Weights of a small transformer language model: a variant of Muon for these matrices, 3546 steps.
MLP neurons of a small language model. Each row is named by its layer, matrix (up: input weights) and neuron, and shows model dimensions 0-255. Each number is 500 + 25 x the weight over its row's rms, rounded and kept within 0 to 999. Numbers have three digits each.
After each neuron's rows, "fires in" lists the words (lower case) most often at its 100 highest values on Wikipedia text that the model never trained on; "fires on" lists the tokens most often at its 100 highest values on Wikipedia text that the model never trained on.

L2.up728:527497506497513482522496482506527457496498496513507491483494482495473493486529516496518531523510508518519483485447525499507542492469481489542501467517544507457485489543503495497491466491494508486496488537501512463463497457532486466520517486502478522482494515477549495457547506474511486464496470434557478528492566501493508483497492518489507487484524509558485487480463504507490461510482500491516495482515489475515477498497518466508499482464473493590451488479502501477505509522489504469477470489500436448501493520503525504512489556465500457505463460480473497486527536518555495507457513508513511502529468526494469491490535515514521526504503528502485490523527569499554488486486463533526513509557516524521552522442499482494461497479492510513509503513477444495517476497499496
fires in: "to", "listing", "career", "project"
fires on: " to", " list", " project", " trans", " career"

L2.up684:509523488498517463525531491493508482501499467487498458522537506535524473547497491478532509460472545498475511509512478496472476542527551491480501483446513475484490515520474512527516546509505515504474499538536461570530528509494513478529527505487484497536480499527481493511506490504494515475520466499504479505453535536503539475497507510505513514533443497543489489563510508492476506535491503506515525486540494518523532512506491541461578514505452524482491557467466557468524512504471475514498485493536511499555505449505499502460435505508500512462464527475448464505515468503482482510512510506456483507536496516524503497491487493502514523496455526559501499480506523530480485518524481450485493476485483505505452545510495528493498524471501493496509508511510485470495514509506510
fires in: "district", "general", "national", "major", "order"
fires on: " District", " General", " National", " Major", " Mount"

L3.up390:497524514483470466497470501494475498508489447472493488443439517541505494522517514512510541484500483502499507521524518513497453466480502470477480488512494477472497512523509505518508558518460521479506513471507490496485486499454486465518481541507492507524526462452494547505487520495480526508501478522486508480510504476542544525487483489517490509534512453501505513499496459493499485517514518499471498496560497496536511475489457542531480548482516509476515495511516474466446444520489521504454462541537471530484540441501480502510513517500443506492519499454514519475463512480483500478489514499463499512497540510516530495534472542538425528522446507529481449481483451501490467501495536515477474523504526524512510499495514500483496534522476516475521452494481484521525504543525504
fires in: "life", "date", "age", "density", "year"
fires on: " life", " date", " age", "ensity", " Year", "ature"

L3.up1:501507555515500478432463448492495503549491580490509513499489525484484476476517480501506530484495512482511485485500478491506484514521455482517513500512514517553484485495478518480464487492479533495464477514457466449473508459482473474484519480512514515487534507522508473448533466492490514485571518475473504514491534498525518479528498534541509483548480487464420515440491495481504498422452485511493483504514510475453483517512488475498471497488508491493482471512503538520534494505519506502477501536468515539501507512480482475474537492496482503463539488517503483493523533462508455534470504534504486467481481492562496504512495489500519494502496514493521536491494475482527489502527486513481518544510549501495469518494531492454490501479449479508531487462512505492480514511483466
fires in: "played", "games", "recorded", "baseball"
fires on: " played", " games", " recorded", "eball", " rock", " performed"

L2.up281:526526507506458466500517487511485504496508465495488472476493551499511500516546488474508541486521505489498538495497487470476479472491467567501509474483542480514520526496493525549481501487517547499529474479513510454552465483512492514497530509497514506490514524480455519442519524490492490485515488576510466513480475498471517486482474544492512523523537497435510482516462533531474490490495490494472456523500527485511510490474504522490503507495480516495528525487514462519477569514483540476530466493540490473489493500506535532517475523516439460556530504491495488460473516473529519551499503515466479512551513515533502500503477517511538506541504496482486503508469471521547491497522465500512514533460511472478548535499508498567482486506463514484501497539505492495504476532505524
fires in: "born", "signed", "san", "medical", "medicine", "contract"
fires on: "born", " Med", " born", " signed", " San", " contract"

L2.up472:489547496480475489515500550517467537560533539481502499501508499496490536506530507512528455475487510514484481477550505492520523509459489525525525502522471552474519504524509488483527476501498537488567474480505556516479452485507492548550508519497482505509505548508518497454464496539507486476503481477482511510478516491507496498501552494519490473449478489539451547491476490482508521535498532465463528501507465439462456541499520476486483490484532455502497553510444479526495507519463530525498517500513498535501506490514510524545514529489475496485488519515462496435482492503484491517498478504505485489507530465460531554483473499522542459491470516486487493506499521515524492510505505494469527511527499494491493501494522502470473525519505462496493496497493525547480529531499450
fires in: "which", "station", "now", "it", "release"
fires on: " which", " station", " now", "so", " It", " Rele"

L3.up175:491516452515500467531457498516479492507532496496460515492511504505533517495552531495495524471546509527490533501423511507471504525493465536533526528501504492502547498496471525499508451473505497502496504506507512476473506518508503459512485487502506486451515468495542496486500541508489494515484467493489449519502517529482533512492502535480516510504556535523530555456493521500505509529538441518523492506524513497515523481490553427498495483526507506518488516487485475494544494465484480544509449505510508463495519520527477484532506454501525512461468547500515516484491521541522509525500485517475482506540530506527458511507507475490526517499503470500483467491498508503547500543536520546470481532511528498434528487476472507489517449524500518538451503476483526522503474547503499
fires in: "well", "home", "relegation", "length", "south", "chart"
fires on: " well", " home", " rele", " post", " chart", " pre"

L2.up106:512493466506513510483523494499479471458471457513511490516517516563538517545520469551499513525482498496555486529504500530500535526478464497513485506520496480465476542495501511487477503516519484504495497520526531495465466523488491498478507478470503520459477492472473539478547511519516437495510498510527547478488477482473529538512527501509496464521534449474563491501497499475524515481489539514523509445495500501468540519476478537540479519528469473511563522542511558508501484514499475510433453515515499498474546495490499521516482519493475519475523501473483503481484498476504526543531475482475447493502477539463513464464486478497482481503519544504508493470509504504490462512509512515475487502495538490500465501533504539525511538503503547493485455455466487504506503533517501
fires in: "season", "name", "difference", "dame", "named"
fires on: " season", " name", "ame", "ference", " respect", " named"